Weights of a small transformer language model: biases.
MLP neurons of a small language model. Each row is named by its layer, matrix (gate and up: input weights; down: output weights) and neuron, and shows model dimensions 48-143. Each number is 500 + 50 x the weight over its row's rms, rounded and kept within 0 to 999. Numbers have three digits each. A neuron's up and down rows have the sign that makes its largest values positive.
After each neuron's rows, "fires in" lists the words (lower case) most often at its 100 highest values on Wikipedia text that the model never trained on; "fires before" lists the tokens most often just after its 100 highest values on Wikipedia text that the model never trained on.

L3.gate1529:484524475474463457444480587502466464419512479442412538524456435488447461660527523489610474433529411459497539447486497500457543519558533469462554427498479493494486448530601441500513492497554499564528439488495455471464503575487548559546523572471443401431451502417590569548495514504498483475
L3.up1529:450388446504501519512551506551522518515564582430502422509494527460627445527527470513559499555441517560501580528432566485543486522497460461450398498480409565475464450430468411520551572541572509503522543553432473507471508539432526530582436395487517506560521478476451571456492528560474567541
L3.down1529:573591536524478530486563482448588446481551486420497472569508519522497506490473469502518553400463542414541563477563438524446509483487495496495523500567523409588528577467525557453443460574528520478458470418629536448434403512456481472516592509506463411518553527489534443523494459516411447489
fires in: "4", "0", "2", "16", "1"
fires before: " |", "50"

L7.gate1447:504508467480494512454468529430470484544525540520465581510439394460514451496541510509397582549473531445457445511414489487441426545472519544454449556487545576506465529479515529530445423519512509482598519450507563470550449471498568505434399478494444462475539455428474468461466489525450455456
L7.up1447:566552521523569525556476448538504507482539373510445566470367472444500549547530480482466518509512533496499500548461452533484438474550518599525536479451522529492468571424494526469417426459629472444462478495452507532455597505473490499508447523603457483528539402426506534492454454519421486540
L7.down1447:518563535523553474527515525551418472507477437457435444387489551579495462433569520395520474520522464490532529486537373533476540359481489461487543498477586476563450556462490485460448463503499433574477405595484501513490539532465431425465591546584576539571541533580557489439494531476525512515
fires in: "grumman", "place", "1grp", "the", "years", "c"
fires before: "um", ")", " place", "p", " classification", "C."

L7.gate414:548517455530486483466506582418467416520498449472517555530531542508499445505513508539507470474332598408378454492445443494460484510498419413508580482509453461623441601469452514424569496529526464472472516397452474476469522467470492518515483550482470524440518532485549508555470370481574464479
L7.up414:459507467481556499455570552536496422483447562510550422522442419506505395507486484521445473473539422484519382563551493524483505538568509527466534544505541438482423396456545470465486486560542529387494495481512522538476482558434487480447549552563514484510584489428412456488418510617439518542
L7.down414:553502541527480565505526553529427558493522527439473547505496530515513499416519459443497585546464422509497539467471500443583554497469490499532509453467375555398460432499558628560528576473583543483481483548417572581448540575399482467544595489469475423319518571501484475450569487559474497537
fires in: "candidate", "october", "april", "july", "november", "may"
fires before: " |", " 2000", " 1994", " 1978", " 1995", " 2024"

L7.gate206:451490479496584518439440483567397543414549468494460435434540476552517559571604504437551493498482443434535450502411500440452509447541519528531427494474524489515409425519480402467464532489539608449447454537459510478576448483542521591451504482549444446411489551480572539528498428468474534503
L7.up206:510468520534475417404377566497433408465486459525449508572545488433547546415605558452484669510479539600525442427480491511472443497530508487622461569518537369375533460529539595500542563482450504491410457552470534421384436430490484488537454432486501513521561464516489520516595606559583651518
L7.down206:373498408468493515461413450515450404460577471495522462516491512519430636516501518457555420435487434523577475449428565448502544554582507445479466594501610457478448523557528522627579485525494534553533500556521445504609382381509475576501406479488450541458516514547524556440481467558505525451
fires in: "2", "1", "3", "4", "6", "5"
fires before: " 1;", " 0;", " 2;", " 3;", " 4;", " 6;"

L6.gate377:564451486491437531507509517436524506590447471544560521520548495470490566544497462497526550459445503417497476487492546463499451423591509495469529571503483475475442541533499477624592596540439479547504517513395491493389455440539602549483560537516522567456509379574475541454454502510527506506
L6.up377:543524510451546485480521551469491388480434471437625476516428510511538519498513403458474547469569516509451532535518441505474579469585496475503448567524531514493539453526536513574534522572502448556421510560487418502449492484504491424460550530482442538513621435435476587438496554613538491406
L6.down377:550542555503419454514475577509516522548479510564520498444446435529533524587470442480524514506506504528454475484470480503496443463518507519450506512519560618471524605453450483511575593484513446469501479494468507520493499433545563496462496449433447579654433449423422568480528472531530563540
fires in: "of", "from", "to", "into"
fires before: " the", " a"

L7.gate789:600506561460464509442480567584487433389419515473482472600443527510564516479562505385436506465473533528534490472531520501558503462443538465437546552491568592556492528471494543404539479525487429489469484516488500547537431521563406534460483548466552506521532490551547505494507579562442389547
L7.up789:510597464422450487481501509441526510526464524482519542474519539441509500475517452478440441476554499491503555510494487474453469308495564558563559507551438477463535490423442495491518436553555496586464492523603507445418521445584442546521446485525483522460507499459510504496581451477524434467
L7.down789:580518559547408537482459488528483423353443529488478403629512505546577479487465578486551571520425593533437452506450454522571502519432556454526541542508554524513486516498579455466494468531538512468451505466492510589533432430524493508514483501435449455597491554502471491530442487614401419605
fires in: "nl", "5", "hold", "1898", "4", "3"
fires before: " |"

L2.gate641:500512524427519457503522456583508598537475439601482493512532502526502505542524493447526494503496513435396555511490435480469509457489507516515479477547518521547456413489423496560499511533496405457492556486465527541578542484454592453419452481488472476507512451420504507457544475512531486484
L2.up641:583495565542438599399474476498478548576445474514476435528567525529552437482483450538586484523443554561517480566500561440519382519461549555540481583464475484609493430616485463478485475446550508456516522550532506531473435551473571513441558487446547498442575479546493488565523506505550525449
L2.down641:545543446496505550502534510418473404452547568469486491495461516501552538492627412437596526494553456506498450514537451488546519507495451500474533493535482559479534596492472545522473596467477598572462486401445516487504429452458412491566486507504460506506448521545474458473459522507415472512
fires in: "1", "2", "4", "6", "3"
fires before: " 1;", " 0;", " 3;", " 2;", " 4;", " 5;"

L2.gate946:434522396557420503460491550541569451575544501535579475446497504518442431523431612507417505575480532551535584479556504406479471368478586438498547506502503510470503488470457582502456373580563499491554591454514449496487484424590552514582581417555615622516494554595565480465580537483454397509
L2.up946:449475490518449507527536556475495484449512456529434458487498516555513504505529503479558535457479444454475420465450484480368546538553481431419497546485464431505480461435490478586535483568500483477488472435614518554535435489472463546490484503522471507559559419484584493478488404504471480458
L2.down946:501524478503404526464481585516563431588529490562552444425501495495492379499496598468419464559506534596515581432551508443494474389435524435500505507481503472513492507443534564469464456594517481456564481454528433480500459441560539537547602461467588569534501512598572490496585475432472462502
fires in: "along", "through", "throughout", "together", "alongside", "across"
fires before: " the", " with", " his", " its"

L2.gate653:525451531505500466514595436487560490531473490502474425477493453485565560542473543584522532461456563519578455567397488402428545592499511563502452624386533550506460464563576540473581564497400539456527514477510587475551471518535498415445478607505443558569481477416495530513519494550485495508
L2.up653:477429536541513455462546490535596663444489534486450526560604491480527497548439417459442573397521532510341478592469516533406541459439459477525543494551570531488514587505611482517473487552500418514578575537466512457489501451554468564588574541462558518512510510465459440531438536571546489590
L2.down653:530540446482485536498476503485429343501535460548584543440392514459448463456576579472515449572496445540648526413499461550604432580554577568525473446475445524533489457529357543506512478508519544469440498476523478560546446579483500376438475448524442516582467563539530550506539441445484571451
fires in: "of"
fires before: " the", " his", " a"

L6.gate1124:460575474529464503463538638459510514466543526464510503532510547542443487468550533452449543491483459501554506560471528514501514494514439490650430439575589576527547481499469503566495505432484434468425515552500427442459432515532521471530463481532556544480540509501485538401525475555496419452
L6.up1124:506418435599473541514513552568460507467443596524556501512446525451459561436552479564509548542528515493445512588431418499471486585469569581472499453449572529537470501594476454528516569610478503501501481549530518390382575506385559572409477511434575484544473430491419496532456510519574469503
L6.down1124:490580499561623537428583466500428433422522544499452539446477469516415524434541547483588492508509427532596546455490486533453466503506467522532567428564440480526483575480542575490502513564489566488468447641510532537491522513503506436477523456481547557537495497519509527436509409599467500518
fires in: "of", "to", "by"
fires before: " the", " a"

L2.gate702:509523416565602478511475538462471570585520590559477526498508487483487569508551524522505500539441545538527466482476511485559471457497560420466538447564402555535508538450423566564489439498488441557538587518536441436519571565466432443422441488471500481361437561510506544539538410450649442424
L2.up702:502552382462669553512539452560517531496604582462506515483509481509497452548500509517544432430426629559532450497459441504588445555465524540476526495514461560545512517473440532530480462481582535444533539473455459583501565510548396486496536492532553453397434536482512520522508474469562499413
L2.down702:444501520460486415481463442523612465484601538473467523452507468529468477460510550566583450435521492532543411484615445503462447501485415500456435579454520495556579421537457491481542572570530556456486475417491538518474510405501547437543556457439518553525509450494468530535449589507453550535
fires in: "5", "4", "2", "6", "3"
fires before: " |", " \"We"

L7.gate1438:392461466662455557502475504544532519411581478489505647593448625487535457583479518446465471523585462537434458516470548515482395396546489461533516516535571464498462501511432510457448523536585381523444517415471552497549555460547474505496432496535436523468502513474554616529471537399462440524
L7.up1438:508546488446438525591516465557489529525507546521419550485516527571476413513591495469449472501480589489394562457554543452481490549589469469472516496580458439531456517596549476408451550568553502520445487489485531485555480594496499498547430429568493536554497529471532508566435437458534464461
L7.down1438:578487453364481469572426414440497519548420517515520402545530456537509467450448453525450572422466486469547536479533373464446508586497485518476467540468409524506516531503566534512565500498431558444565486615566448484505463568459566539570520566462554482562504573562440423494519586582524499453
fires in: "4", "3", "5", "10", "2", "professional"
fires before: " |", " career=="

L6.gate566:538567470485481453529439397506545424504524495471540474498471448537506531502578491442550523519542534486468455497413513518507555520535442466521487488461425503428548562571483452516528489494517525583474494532390547459405518458488551595424480447537535526471507391421497558508545467516528582474
L6.up566:441457401538465570637532525435604504488485457531393505519482475452552510605535467462462586528518583526545536507582482366426400496521523489520468530440588492465328516492458423514510430575489530493552546529420542572479489518561446499517579421403464547485561497463447489452570617536515527519
L6.down566:512588485426492479460493463603497481487582455478521532484436486511446542483474482500482515492543423571462443459487462463537490533468553518470454486538387484464474527594455494544479539523545552537503395538504559464471448547498482536435443451426528467566452449511426493502532455577523552487
fires in: "during", "of", "won", "for", "finished", "made"
fires before: " the", " his", " a", " her"

L7.gate1371:549427503614478501449535475544480485524531501632511536537558479526425468439468450474467596485513431545462406551559515560525485568509458464410514473473495535504490501588457519460459577530464481481583556426479496504481489519444461427544444412533446483436537557437579513501556539447479457472
L7.up1371:516519537549525525513378488490431488499569464563534460465575538496525589450446510490451428516475529517558450515521530447609547536425507529480490544446494499497416452558452596446475491494431494414483502474510479550526552492540534410615492437571439509532431513527577463542451520453415413493
L7.down1371:520617464450452564468465544555530392445525426405535449460472422493464530459617511497505545537475516457463589510522505587541551448507562646448507466378565439555500431594502560623535565516487519521461496510497459520550498500501472503554544496479578455415482411490515547465434563543478444511
fires in: "1", "2", "4", "7", "3", "6"
fires before: " |", " Prize", "o."

L7.gate910:468594469484487504484484508497518574427442520527503479451475525494522499527495481594439445430559462509601471534500418531544410443569498465483545549559479454625525511490543460508495470477453397381567584492472430528408507575493538555473514451516541418516489508388429476437416480553507463573
L7.up910:605477542447436428513582507489443453596476545522510566514408389443497485436560462457531529478530456505513502491509501445563410492495420507422512527558503543562491454498418412465511505477488503506541546487484501472448558482475466430471454472454531502496497439462500620465534474563511499486
L7.down910:481561466505484538436459536556492523456626432509425423479603459500488437494423453544477451440462499439608478537471396484443500447503593443503578483506468458566529579495434469540500490471573520413485571459502534495475522533469531562489522564533483464426514549442562468483406508455457586492
fires in: "september", "august", "november", "october", "4", "that"
fires before: " |", " 1978", " 1994", " 2000"